Part of a small language model's weights: vocabulary 8192.
MLP neurons of a small language model. Each row is named by its layer, matrix (gate and up: input weights; down: output weights) and neuron, and shows model dimensions 0-191. Each number is 500 + 40 x the weight over its row's rms, rounded and kept within 0 to 999. Numbers have three digits each. A neuron's up and down rows have the sign that makes its largest values positive.
After each neuron's rows, "fires before" lists the tokens most often just after its 100 highest values on Wikipedia text that the model never trained on.

L9.gate392:495516499489492515452503481573467466478478431434491474506483536510478566480419510499449567476521539521533514449507396520501467482447536516428518493521501493487483487536445511440496603515492510527487475487571456530479481484481503537467517490496462486526478513518553456534473496480578435445490511488579588531497508488457455533541566506433549583543489570511543451449456437496499496483521528526549406494528499471462458468486572507463503520510529511468500552606578511439486539534507496499426518480570516441490463469492417485466483512578403557485476567479475516464493563553510562558
L9.up392:573493520561484510416552469536546501510410406496489502545520491549458530491502538554514535455495496593513435473554518423546450516447470561418549489514473469484478504564461511535488529532480518521557503522525441470452456506474500510480547448549460498502467521516555560504441518430542455526542538504577469535448522492502532456485532487438459574597523502530555592504503497543447436516592541517545449474504422465423490497462481519466496528518539488546521536542468533428510500535502504559487478520515552453557511478500419541468548523514512541517543491546433513527463514503457518485
L9.down392:565522512545465517505539479512505540499526494540494534473500469490520494530552482500499509461453490533492529427521556481496514555496522488439503488499476489462488521512528523542479481459480536482514492518487523468453534472528494498474537460518482487437555524479494568488425550426470479445482483471466434507380476470461543443452506516528465466459545468496529492549461584452527385486432546502527543549514518545460459507474456530486479522512663507568494524472420497514494517516495502516585426565508461411513552500534496525496522448445565446575615495479493507548439502417445562478
fires before: "\n", "-"

L8.gate48:437422456517463478496541463504568504483468462479488458525537535488523420515504474519539512501466535439558492551431509475538477507516463625449510518532480512488459500486524530488522534474457626428504479527509507440479500581453538444478432459390514490497486483460464542551508500471508465544515506489486470551542513546602451429473503472532442536504534449557499511543483510443476488521519473544479550519467497434553428449474496517482438555506468458525589573496520482516478559457482550510547543497488530511458499571425519473462458476473511430527489573558456522431502508472422479499
L8.up48:501503483452465519553495515456582468458484462504478519516465509514625523464525511445543488490438491470540531480460528607487514543564461522509527474517529503485441506467454491423478475515448601495523474438531539532504518535436512509492435547463514502511518463489519537560496515458504512501520540489507485544474450474521536454480439451540509449515442479427457431517434488405484481550542510520482485531477563463515410472481549485502425476558477504462511445464489563535535532497490509495563486465514500478488499497461506434456442528457437409499426570558466498486445500472522564428
L8.down48:538515502464492581455468482501480456525534479436515464494484502449527506522520517579501591552592531503424510525481526478569483478434486608388466485514497473515515525477512480494599584508504507494509490558511521477565405531471524492559480490547482527501451545446555508557487513553481459499469481444476551532533586536488431467531482511501446488553474507571452494508488521480506497407512485525507532487566530518537428453431485491438518516504577500479528622564460492508483486488472528482520542580579506525458484497486545516431502462467510488512479456502478566464553530538467509472
fires before: "\n", " "

L8.gate391:475498500500509562526541469550439477477518484436502572524485483549492441469460435458485561518563494500492481556519535503526552553525468527481456594534527489554475489404516560371558490489510486479465547475570544518530479509539518561483486496503528443536423507418509478586527572456540479495520516507500485521521578483465501492451515473500487451493490570502535506559456468519547588482559482496505576519429504504502538413536460548405534536520465533540420499492491469404517456491558520490465526493526493476529511458514531486497445413565465445528468539529524463553522512573540475512
L8.up391:495508438504459531581508432451485586498499449425515510576497523513474509439539523481518524457523466497427526559533515492453516552590486533485561490476501515441525543460539470473527591558466554532535561496576537542502487475477443423513504447433506484483436501430473475571528531477548430520581498488521531579482484503539507513418444529512523464491465554501480527485491522554455531522574543503565512499518569500549566467451536623530454538479480485448549455426506559525490522490516574478565524446535522523538530503472539528449477445537435457548488477503491530529465503527526462448
L8.down391:482525465509523505468442460479491483584485577471537522518558535545546536496471597469481513424419527476459527488519467513550461515533558455477558473459513501528450496478454466508391548452505521470485499504456517536479518462578449498443498457512428467515534445530501524563549493462503473480506542455542498508521583535490488505488569515508517494446498514493503517514486501489459518524516486504544438559489588516453541475440472514537474562486713457487545478513538488511508495523477478513469504435532499523563457453510564539458538453478467562521645473511488506521447482450494462510
fires before: "\n", "1", "|"

L4.gate560:578540438549453507521480534422459465465434453468482521499446446454493427548518537525459492561433485511493524507482522583394513500409502477497501476509561510517459546579434481521519560514440494518428537527577492609474545496480508556460516530475541506517527469499530439450488478542532521506526497514513511476530456432527532441464496487459568441546590489518507483491523448461575492531495459560516507537488536565488421510520482483537457528435494489486483527502519511520451538504477517496445457455468496498474532420512507506499440481550500454458400499551466504459510486500548510465
L4.up560:464522525580542560409446515540464419515555439499494486518465451491436468574489504556494536557527507554505467564470468481567469524507561502496524437534503476513456486423450441504568519507538431536466433450529479472448578529510548506450493498514504476528566586540501485519467510465454492519462509494464595521500542480469518427513527532453531524498521532481520523543470533539556552520511473475521476537581610532616473515466521481512536520506525500495501485443518429475462525506583509469452478498528591463538524496483491458536537509499475476471447486454579520465468515525526566485
L4.down560:474547524559573553417451527503462448509549490547483466491526465508485464577490510507480490526477487506521475533485459522531444476495522492515534381514489455501503506423461468482488504507543461535473409483467455483496577529557557505516477512497482450506639497525468478523459496489518478537489488524460568493508549503496537407488510555447532536506482549427446595542466529549515527495501491440562476568570575475609494557453486448462560518480534464432516513478561478469475489519568522494444496518462534467522532501521511486543561557542491486465491471510569518529472490473523505501
fires before: "0", "2", "1"

L4.gate276:388525425516509505533449485601491461510603548482513443464510418385527456425390524415566500538530501468472503443463459456525482507558498498483482476501446509525564550496558459511492505543544474484505512455517519490468445482514534478495513508541469446457514554466478483554565538556553475532425466476560508495515555497532452498531509512530562475517437493484584518466534452502529463502476518595505490506553507502499532497475536500539480582555497560486492455478444562521491483494505515504456476499521557455483477505497492534502523519467499508588504464443584440477523549544429490539
L4.up276:477517400537575566536495498548477469496420427503471528523531484528542537517500451519533586523518491449501453490469508564444544533491534521467548538535462483565505577531523563428488516527504521516486495436503535484444421475522516534444506505497484494467462465491502445484501450494499465509565537567567509460586531525475511456467525493449518498468525577439544553471465506554527524562523453552513510509505495584505504530539555489491423455500447550528537449506532468504514535521511457574430533517480520538466532555557496478476521507501484531491491550522503464518593494451389516571
L4.down276:460523524500548514517478485596493491497573509449499488515517505453517434435462508462438522472482596529536504519477483417467508497546529545446514534488471518448509543497573463526503514515535481473506511504597461389467460436498487485477500514539437492483497488418514501509579515489518462542493488517530521542494551432499465474529508523562462472468520479524523477464532478524508496476479605594556435516535532504510495493481472483566502505517553578484478494479535548487467507504501527508478462586493547484483519408425489520459453493504471488463594481473505392501510530579445529513
fires before: "1", "9", "5", "7", "6", "8"

L8.gate554:482503471501475525521520530478493499504452526453496530517551455440566465406389454523501507531550528462531478564516458475569489455471472452445464576579495489494535463587481497453512571513558521472510514497507446482462497468474508548461455515490495417475449563422523469498490513519518450473496479456460551551488535397588468447446552419444554481529502532479556565555498385520537551559508549505472564547511544582473476564504503514520526499533499469491500504507525541524483554528492499472501463549480501563525463491457554552549497510527473491524506494473487479451533477510475472580
L8.up554:513488463480521449489484513585437438434515449590482500457524518463457512530425504461532527444513516408502504506466465511488448554503555411512547509524571525463484528558516498447523482514514519519460435466463454540495473465529490558581562504500457527508423540485450494473548439512522475602439438515605513558504530488488508464470456505502507544517468557531548485545435491471463542525519500554426463556550532547454472470465541509512470442542512495402433557489515527572459608479484535524504471489530464532492503454493443480521484506488522506476498493473483469568573511458541477510
L8.down554:477478501497488512489491451514516512476464517457521467526523409497572432476479488508464514506578457497467413556530439478567474524504458490461491582486415508459479456515525522485505528497510547493513490488502535514466495447454531492490491495440521390476593465476558522476499471558500390532511436543505556485571615447531452454485539492507589524537536445481568541455496433477550553569592580518468487549463557552497496519508507533504495480526509495510481519486475504489522523425523446471510523506489501530529517504481500441482484466470542558519474496532542508416434451496499521489
fires before: "9", "8", "7", "6", "4", "1"

L8.gate127:467531450540548515464503469545467459544501487490470457514581485499434527457506514476505535510498491571465530541473491490566526501477507486504581498495457525477536504432578441469475656521544560559520456604511476481464496531516555519523482514474507517513414536509523506558483387467612563435503527472457561528478573415487519412524509528528481538519533466496554528476504476532466502441545540567459518480531514515481450468483461533527477474543463491500465490514508542500541590478441488507504510517518510525538542534474519486456493511472457426540518548458468477471490450597433519493
L8.up127:539478503434471591414495530524532520522554449497525488515491555547460511456563516480520560466465493548537551507489496478511452529520415429501430526495463497454455496475412547504537514495537496510534493482522462525496491464447497492521512504429490502466496550559561444512481478529515461394517552502458538477485488537444507553431523522559469522491444505509525501480514437440466407486532558520472494499505473479545432503483480508439509511556503508580556525438513524473510492483546542457481467535520469442476424485499483512440462522493481382392543582524539546506521493532541509503
L8.down127:527540484530532450624510530478486552461579520500407465502531550495495486531489503474462484441538542485518391434511498556466550484498467506473523470548471443503522469558487518511484490459507558458430504450508526445483515511522475441448442488587395441506516469487462525463549599522470487539483448519506473499540465512502508488522510538461502423466435504511476502554373587525524531491437467452585464479431483529519523476488483468506524509417573495483527501617507471517529423548507486492515494415484516481509477486512457512467507498522473546561560503522497520464533521441498458453
fires before: "\n", "-", ",", "."

L5.gate320:483523465530539509505507527574471508456526515515540557542462533479485532501489463500492464488499546453571516482430450497572519537476601557527456546463521467491431511480552500467490548485463525567501481492515472504445509430457361580451587532516460453544464538472525409491460498523572436465475507505482559582513410569539527554511555465516482542514529563466480527538425456437565550488450525482512494428543496439526493450583490484489505549543477604496487446505483499479508492525500471528537549516478492510452502514444521470533462515505482553483516538480574515491476511494511591505
L5.up320:491561459540574516508541511527520499474445529498477456519500502514425471454462483490470472454455584498551446442450497473471622543487526480453501507551519507444455454474550493556473505483474464551466592548488495551462489478478461540468543540488461517501436495464477460495449458470476519428466509551518559545463435500533464489521502451554563513548495505504500604441505411371530526522511527472460543514530499474558454482502460461554485460518537534534453537501512567486424498476482482500514553498478498532492492495487533433517515564492488526500504517506649533509489504522496499526
L5.down320:551483510546421500475551507577530485527456461456426454473498557527459470520481485523479471490441522519560494500504526418475507512508450490521531394479518575468470499475520480586504503516520448507487568493539531481456525480513504478456521527483473484486528539417492464450529527420511474496426513484543469545502489427495455497423476469585529520494496506496513556535554501467530482554454579496487463556549529522524419494456431499568544551500477483526488539506571522502422516451444511470487454515471472513431521457496490500575496563524481485486522424468518511465464527499481558595
fires before: "1", "0", "2"

L8.gate254:487501459529470583539509436559523510504490551487549489506534456506510512446492506535523490507543503484430494475426523498499476451502479551447477533540536500470550508498546535501556593524517588510495554520581463486465434480500439485409556471531493448485530546431462490527536496492573455523447493473466510466481524529474491485571546531518481486524436573525570505516413517524481549435609457439526478510507579462464438584495457507487473476566479507436547503490549556515533528553524479529484475501516518500443459446442506517532454505461588539465498483459467542531474493550410520516
L8.up254:502487521565504586447397486505445436521473532463488485497524498559489494526450460497461491519445471537567496519479460488477557465445499469494441541501473494516500544526459549470514548528559463487526494467492535514483502443477504525527511474550447454439499487473493519502481484489483491550462449545581504583521496528530479436474529483445464526473513460543512513519417448535460501555494569498488572533521551545601431469576508470490497435508482492418476402476559411505544527507503493542516516502503536567461495440451473448507450499612520441482489440553459423472497529515511503502
L8.down254:456457452490525499563561419490444500547471555408421557492474484461523452411538484549521452570539494508503440469436495490416458509566519444503525416452450587566484504488487476479522465569455504574555494485536494474516454571421496396416507500554491507580462571522536474486551519459544460536538486500503476468457504489454491508513444508487494502557477508459409578459509498500468501427501487483485524476509512517510526524481452490520512505536584504515504500436522571490436544521519524539510528454486465504460438513490465512507538504497547508498543512463576548515470470476507531516
fires before: "9", "8", "4", "5", "6", "es"

L8.gate478:554481501457461488506505505500506497402545522503574490505539509463482518547557512508502513568467501476460514446553540460478562540493455462542481510557497584539489568555486493488536515425508473472499554501491505498461537496448517566533529523441495469549493451498542449539530508484420451488488554565498509507489481525406448428509520549520484461474484562425554478443484468528553509487498453518480454562471539465451507398521485508414464510528469486469554560435489450524456561465441486519540513537608554455458506472541538500471466501439542498432499541524453508494529480476507422482
L8.up478:502469529420512474467491569535476525498432502464559454448471526542473610500512421395511529493455515540557522464449488582500518455552519441506478566495486458477435515479445600396486576476493536550500550519510565477508554483528556523579416506504516563482495534428559445459492553508492441508537486504545480553440387510447556500429481436548507543515532492541495471507588479494519514500525493509493497453457476505460530482514537546481449538488508449561458491489511448482484500497471498485502438505521484552433515527531501492472489519504478461428520509525537500464557472510538499497
L8.down478:531563452505505517505460466511445564514505463489546548481512448438472456525460542547505551533574470543470495502492536455543563555435459594504514462520531460521571596494503490566496492462529537489493471461504445494477501435503468582460515564484498503530424434487528587539487432400552451489510486439433535557481497515568453455509513530509523487487398439478525484531456527514605513534519504484541477491498497480498509543469500494524528567511554574458500518483551586568532456446496533453474485501450499536459456505493521590526450526552474497434487494508545487549534490520518486475
fires before: " |", ",", " "

L4.gate548:464511520532495535543542434494462579559587533487521460518439514493582420469457522469582498540507441463502462522434439483508493563423541526547489492510514506508508499526508494478491571512452542542452481500527434539468484572403497567475538518528507543494451556504482481469509521491477506519452429464520524539496447479570520489491483451482539530498487589480497445537485454482409528493538545556559502533461498488496459428529507490563487467565466476435542486494516523519580486580471549478505521413455456501504479437469554429488430459531483533487422539520420575493506436462497555428
L4.up548:455509550457513529496559441465470581549531547519477425514474504468531437513455472566538526547508457546423473521477444473578491521466506563545494488515497534535479431498525466473482539567568497574594450506444432482505530542450464532504545512447507531442470517470517522489441490471477463545463442433525570500526467508589507503422473473514565552498472560539535514587489482487547550455499582506496487523538543572455477506481463572547475482516455511507572488460507562463466498503458503498511476508495471507516502494511528470486441455499498491463498480510399461473514459413513546494
L4.down548:490512488487541527452543485439511533499489532528489463552511524467480465531481473530498544487452510526400457528533432511605453527509514529556510502516513507559520477478532503512454483517602485554659472510425485438530551541489483505508464555417570537443488483489522512450482475505482483549481530479571555504497466515535501473432472453507470549547475523528523597555460570517521476473516563498443501533520523559454477562515505522528474479489499488509574481419462597491444493476470478498477474513514529460499545548485521464534491499522520469501474449522452419435497499453549546516
fires before: "\n", "1", "2", "3", "---|---|---|---|", "4"

L4.gate319:478479571495486491539459482551481485452534398522485456508531520554581429411569478516548496492513439476578470548492473517471539530484512537425424526488457412494462440495547466453477540517529537445470580524460505459443433525483498425466506536508491525506509563416540537474452563491488485506507562480495548547553484480562487441510489518458508519476547521485518541510436487478464458437449460497505524521477497449492484464522472497457520446533505567475431523500530473519471580451455483458481489480458542497432465526447518539513488506468495480453494550472534524522500543530492482594
L4.up319:466471560471493507495457539557435472431511493417471486518479574532556465449491516521480511510547537473518448487506539409519509507483522534477417504432508533548493469504543535496448494575412563424515451461496618479491461536485468442474457496515508529487549434510505503496529471519499495490472414414517526493522474479460436472477499521449467463476470508484522476549478466448430510533524526428478583504504514444511516520528484562459515503481474476495463422493496448476609523584531511457503436536487506376462534584450480487461441545529456467501499559520518509524486474583559476472
L4.down319:466494552485579512474497458542468440434489457448481448501476539469578479447489472550476476475480464503532453447466481444443556527467489511476451505539561467526479381542549550459489518626442525461547466451418563472462419476495524432500412479513416513484413484471523568470489502516490425540459477491567519417579428519499466509517518548497486495480525577490504501514435529461462521456438491487500533516501503457543477515563503535496549487518540548503437491538535489503481467480534490455478434516435535438497490524489490488433446474505553420504535570538496464517523536567547480521
fires before: "\n", " a", " an", "-"

L4.gate196:435542566528596490509542483451467490474528471471493524541521481522501542449482525467514473535505579485566554464445461483510502546506596475543507502438496478457472475519560442486534437490517478459479474493494471490447495513492440449419530501451489478558485524540492488497489468475540471438453505469485442568489409470531430563536428443461490530501496546479531460521539533459498502511500490446457544494544457483427479509476494482478528528503486496513466461455510515463512569508517435529514539491443498404450454537405523444455509479513417511503475528508594461478480474554494536496
L4.up196:474497530487548550521502546536545552480519492505531473484496504479454486519497525546475474473469492472472511497500533496491526567555473498387479505599544508510445494522570456506493544482511492519468522527452494500458561504419425487461533477457480550493502529462556510505429436500526469465468447521511539580469529466539515458520486538533471464464508502461425483566436468485498492477432500437551517527581572494580445488570462516544453439464516492509579443516511484458436517527553511523566458522493444437534524435464535484447474534587449509395473513477533515551485512508518502490
L4.down196:510461506535465563493488537504541512512482489510479529489447579518489463451449474519498506503507578538483487487474547446445550534542471502481491480508629571464477461504501479530497534537530486541502488532527470468447600466444514453433518487458532474486553482490582507501550507483565436485476472470527492588472538439494461511554447486524481452476572527461452463566562480447500484561500533450526444548600567505531450492504456494540493504495467489530536454547557556447445540416534483504463496496522514490433527469472537519499480484485471510530477445507565470472411554516517454547
fires before: "0", "1", "2"

L8.gate0:457477479508478473535489454485576554441456505503483488514471557525527522468499612491479517449480493541549504544409472514491450527510511527550502514493514550435473457512568494486470420573479578449488503558509558508519521541478515523485509506490520549494475498533496528489510474483495555554474462571550461540446427513565483501480457505503515525509473424439520469516496520466478528569495563511495485528431531480528466490456510460534404417536489458432473475510469531532523462492470522418515540440495514466501493526524424489477447485433478450505484606475475502451481498477490520480
L8.up0:481427518480506508488554496540600476549531547450505440481495512517538519419494484581503480524536414491448465529523549538473551528568475519471522475539513589467505463463466489561508436522545494509526508467508509491506542565492440428506499524435505477514486467518481534472557517501511532466571556508471494543489499562515461431465454522547513450523493496469440473484518499436567597478575544492489516484472495543543554488494485499479446508440557469473587519515492457469572549424576539508468511486495453568455457485532569572506511473443481489450473502575525466522470455529506458456
L8.down0:502543443511513572545530506527468480503539487460539450562519506484555568522525485522542465517486520509494511468482535469406479454487492515431491409448570473546507543503456505485570529590523480528489456488504490485498402498450458484492554514551533535512436507539536496443473555524516507536537464511438531498522527514485493500488522528452500521503506499518533534483481416489422450420500518505522499479501588476464472535477529385432480405471446499463411565489433471527517526454465526526582558575517526443485434450449530456435467510590488491580450502444514503528545504459486525530
fires before: "\n", " "

L9.gate154:458528486530523560546466458563475487513481564516488486525535526490449467505483467496562458532580445484592502536389423422505482495462453518496524544576491460481521517497534457541539488529497478531517506545484508542510467533539443505483477471537410492520505486455465526459562516489510426539497532457511432516510495575513505530515541469392458509476451528535497482502562500501545476498485566541481556520417502543496484432483503482491519489489507474470428412493545493468466464524537429527524433465468489519415461425480567506531547384592480522524495509483462514457496440501464501502
L9.up154:507516518506540496513540493444523591479368476451500547582520493488518474491604567562510530488482521478432495509474468550532432458589501455461500483491462425515535482457520414546458472492522495555475525478498512520417517493503490460564504489474516507504427455476498513503502521477526435450481454492537476516441478530444447520496519443547472570546501548562511534560490481543526519505504489455422475471489500487533535555498482492389447548464489500546479533479430483483526521507477423467486560571554515540458517491462495524514472505465471451458501506511571517523510527458545459507
L9.down154:481525433481511442468516497540532489489537462519454474456530530485459473496467433486509509549502505506515495560534549514603506455503487550511503428497491533498465476522509533580505512487541523461479421491490473528503466522496458557536521503482566525535506565505455497554490502485488525528556493475484527482511564527509574496527478500454452396550459485494506515436496529479487479398396432472518501552447495481445463534451546510536487567575648527531565492481519510581526515490436585489498467464546477440588555501525503494510523475449490566543560425505478473480553522466474478562
fires before: "1", "2", " ", "9", "eastern", "Azerbaijan"

L9.gate569:472498473516549568497523502536470500538508520457481518461484500463518484475451406565477490512496549459460526470481580443554490501521436493455539486560512486506514528484522459471524519573545453491541448492528537480488468501451555511508511516521560447420495537502634447475457503516563515470558486436556452530484562438475537456554569466473553413566586536446562511504520425459564560450511481542504469432467490508442455558486524505500508469494502547509469499565562533523411509520484507487473479556503503537562514517609477465549497496495430484584465498493593494503487501493465448522
L9.up569:525533552521488519515450509470533519553458592518551496522486550495461500512563599493560455549526500544494470484467552491478502451523560445488514513422540512512455494475493456522464436465456554477587510512586517470520464452454549436573455509423497411502472516489545505552558497494479478438502498506575539502461454512547536559493365551482512479536513482508557534508470487501530531481506461476529538510452509419485501495422484553478392550525549491444481521513509565504561537491519560484446506492421507514510563559516501524425546551523556442518489496502487560532457492527506498492
L9.down569:486422428441510579440476521446408511521500499487525485524523509371508560439561458473497530452483454520488513478610559494562492499536552501484505433548431549543494500544509474444590449557520448539565491481435497518500454476470499491472459494478488540502488501416522499488414465491466486539557494397404489496540541453518532526520537458501526484514528547542531536479550444480510469540486455530508503381512475493539462505494524591547544549526461498573516533485492465465522538446486443528502485507465482466527492515523491485536499499485494515561501525522462524493527546451596530516
fires before: "\n", " ", "-", "5", " |"

L8.gate235:475446478537482466515450450524506518441535540528517536475476534473528506466471454553505447514554546480569518573385531502532494478483425497499461481453454537520584509503499568452436537449476565442497539519474515498544462473473570550550564527503492540506515505510526523558521462517535560511521408494446480531574523471503524488489561462489472542527526476505503489480467513463512434505447505474480527515465490533500467599599549508571543500488483533472417509545522501495545487535479552450525448445508445557501496529479473480537450547490577478499491455549495476453459469526461543580
L8.up235:452467483465421506526506544505526522454517487502495561540543464486537567426590510498548448513488478477534511516513592557504483457511489549500453445537484461434545501505506450460454427512476522614512521557502472499478516514482549499503459530474538568547531479474593508563511501459543498441566502484465512550536507493469632441501569474503493499524501478564518558429502456576557434408521506481496520526560425491505514528533548532484512518473528419484476438463462526510481563524472521460548488498513497531505481512453479515568528562534558463492483501495466536507412489563516526509
L8.down235:488454523462476519508506452509522524534512476539516476500486490475426600491587474465509547484515504562530526526562525463544514544472478467513500527536424456437434508570484520475534445584497476484532547522474455481541451487510472527440450521502459462584516587533464498470433514537519496454491470415473522542494485483494461447496475482503499473530524491573503571520546577558508534491510557512533555461462484547499504552459411476573441484467461494492506447489526479482537522482441498586520528523553475471504547520530540602464485493487447524472493502395456406456496474540531511475
fires before: ",", ".", ")", " (", "\n", " and"

L6.gate206:490516518526458489533505480541448462495480527490470493455420461451539451478436488462495513514507519425536466568445435545484564551501470504499484529484454582564485572506506590465472472550472515487387457544491532537455545441508427547510551517544476473473570483534481424559562446515481505509536422522506487466476518523485454503539439465496544570504499518363565487508514505456545560490483474570537515514521577481485432574567527508520461444545480480460503471529506539479503523519483447510469495477502498450502426485526554486478479461471544485513510501501586463457460542434548520605
L6.up206:464497470502486531483579442595512476585513443418529568481492508498525500538591441481444554505466486537521489574474446458540428494453493458519523506454513534455478489473491492438567507458460549492528506458547374487469554487489512567456515541516459485536527516455466508417452464495483448529414492490508475532513480466557554509432461463503451542544458541483449545540530547500518434499509502470485492548498514571577473409508514540518437461533475525482510526461440586485515549487440531510499488469508511565463506489436495565455485509466482537435479552508463536432553516517498523428
L6.down206:483469493459460516477553446532535480541516532474559488465465515463518504520531454489519520562474535492535476612487407352487401484513493516454516467481511523472439457520465499463497488511490625537473564445568406448481464479477483507456543527468490514529525579496491463466501496453468445470534424483526447496548487518425522520491519454540441543547484544432466435474463503464460483512505502456507463498417537525602533492524525538550527548496477517501456442518444527490432498494506476431525521446507488529518579492535487500443473501465526583422497554468455526520498581533464512491
fires before: "9", "7", "8", "5", "6", "3"

L8.gate376:506560474509383506532429483596506466552480514471570433497544485471556498460460498491514550542548538470513493487494471449477438518518567518439572536561503538556432513508542436506527602496494413521536504549496447493517471454464422520501492507519496503495524568477429504462495541516558497491479521485534457450531542453526465542476512517439510489548489515447526470495561482498530541530443561466506490551435538481514473526534530498519536422503490538444460429537521544481510483422513433542499434507506479549501469519500522510573414507442487516529495458417485454553508534487450506492
L8.up376:481451488539524533427490499508411483424553461548515502498477472547486490474445502435416497575558438412508503476521449437551524543519548448511513497478504486584398509529477501497518480526546487427453419471499507508510510486527523488448466463497441500487453506527523439456468479469488493565427505512520511443545444473455477449503469503458514543431480536516595492437479489484491528562584498541428557498489457474464524535565490476501555462521484500523460460444512485555526480538528462548434470500517521492494452485579503432465519464544500452477509496479557453509499518469458461474
L8.down376:524398508542536475512487465494483490470506499523452506564583586549510539420442494479465591514501511509465518563501483500454455525506497493422552551442517512485462514459525456473494510509563516511556528503450387434480546442476473519420485523515446514519491547502451535564490508485543453559438502561531508477561566492584496418475508530511538467505485477506552471507514456490468574558515537558513551468506550523505540474576447496523494500451504488394506474443447516490464506460513507524476511501439516632528463463467518439504430536476560440490534496448469477440508508504525464483
fires before: "8", "9", "6", "7", "5"

L8.gate354:510530483481512582545473503525409550520503543480532456425524511464452493478489401454449562526556594561481506528547473494518483507468466551502438518531477464499499517526464527478528577591528476429525521508477439512535441389496547498507539503462471472513463578457483532457479541505512457532511438452474505496507476521493544511478535496513511512525490577509526515546510545505457426443515477525533480581470573529484466578493500502552546516531502509581547434547452509477438494519539414453495493529564512484519439507494529505421484506543523468496457517501530455487515542571499504508
L8.up354:524520476535530558489531457537508493526461486507531519507503515488502507490475512462488437473552576529498603507510437445580456498449464511481485524546506534491559589451518517477491538459481562514574513553562451447558442477506648560522526526508493514515474503462566513524474463508571521468527516479593514533432518388523553460492452505501462534564531488492512530480413420518496514479600493498449486472554461460487483477549509480474565534515482455498506493553501531506499535504444575443529514448490527467528566556511490456490495530520465480487480528519501502486481475619474488527
L8.down354:549519484456568426504483418556392494543487529477492519530413511520530493504474459560522496478533490500450507492470493512502498544534501458534535525446466519550487405515457499542465469451514527470434487445487515602528555454556443518441540470540468456442540442512515524452484570537453503548533509493546518504524497514484410489535544544493497442480468469499514476521568507598497524547507521519489501557495535459552530497493470526574426552502524534444521489490523471550538512481542419531563458457548459487454468473547587495487494392521520518502572489539461477407509491443559489480
fires before: "\n", "-", "|", " "

L8.gate321:482520449489548486491449480471470426446528512482536461502499456519572495475499498558533565464482515484491517522521540508541478518454520503501563499470462507525521555518596480484476508505495439457537429552523480571503484508472504549508453487471550416482437500521463492465502496481479506498488510473439572463541440483512453532472600436496484459463489485534552424542451525476558550453491534501430492497450506495473533522522516510444551502451528509518506463504585529474413485502545443431499498507399400601469441507528492451556500477423531563516495444481535474502491559558431531615
L8.up321:505446484534454462497487502480518477471570475520462513508504551564435497510533476515495508534457444399527444467488562413499500461527480482477473523508471463530476458469433460512565509507508523541493567494554472466455535548459459469558500446426487531527458485454451457475536486494452477497566505499480419515579534476482540510476568497436462479516481532482640500423561525584546453501437490515467501504472542446634462440520496487430426456527502506443478515516507552534511550494485530475533470504487453528488483467530540508455520491520586464460475594551427537468556528499507447473
L8.down321:547497511508517502453520464522534481593452498436505540603399476489472485466499476478443501570487460532454494452525509549582507480541502382447449469490513507515457449567502549474435479430474520520552481475379466519553527483429495544477537492480522436439446471485483475511521570466485455480565545440474477492499435517484485484514545517576466458494490423531476477526479463594436543484547574487559509475444512477540442574498485562526560520497510494498559512533547505486471526458502463488453507446530521502441515478490493524517489471464476580497482507427551579490492543495556442467
fires before: "8", "7", "6", "5", "4"

L8.gate474:514477489491544488454526470530556539501494471489502542479508524566568500521515453508467486450499497526577498485464503553438507536504513544503548518501484538435423476429507496569476479484506540453481508508520454525473516524542505484406466463493446510551482462492516518442509538453501491561436584519483446470486416567572494425476447548503522492558486444482552477488418449427484462594560530563482575501475494403492456508534413577518392479479486493420505551434564507482478516507471503477462465462497490464457474547484480475553500475479519443473465519531486409456493467573451487511
L8.up474:531403579557491480536517501476461515473526447518463523556529498547502475452553450428510476529433471452475504453479486525435475447585494460457551557493444498485466437495486447471475440517465488561450460554498489494528559503484443443448438493437512490506546484491464506479459515505445466537550516448413406477524506578577561500500480498541521503460450482454472541457582535518508526485509528493484562535491518552528532526545483547500494485443493465451524469482497434458611569537563517520534538410476485528497530490429399554449477514431538456445458550517553480497524555453571490469
L8.down474:521574485519500572580537545536501471516513434487528527519516563463551431520473458514522503475508550499481475539520495481530522479465448529452459446536546448451581520498468505528537507547484502505480524512428511447437504487501523497504487475544512582529482455556474494559498473503470462438447439484507491502585534483444577566457467407457466417566490458486496505479447461484499485422497516496504547495431546467452518453461547451459517475541459479520482538518456513477565548531482547504504575558534513507540546478528459494483446496528417466577435536487431560473486448493455518502
fires before: " ", "\n", " A"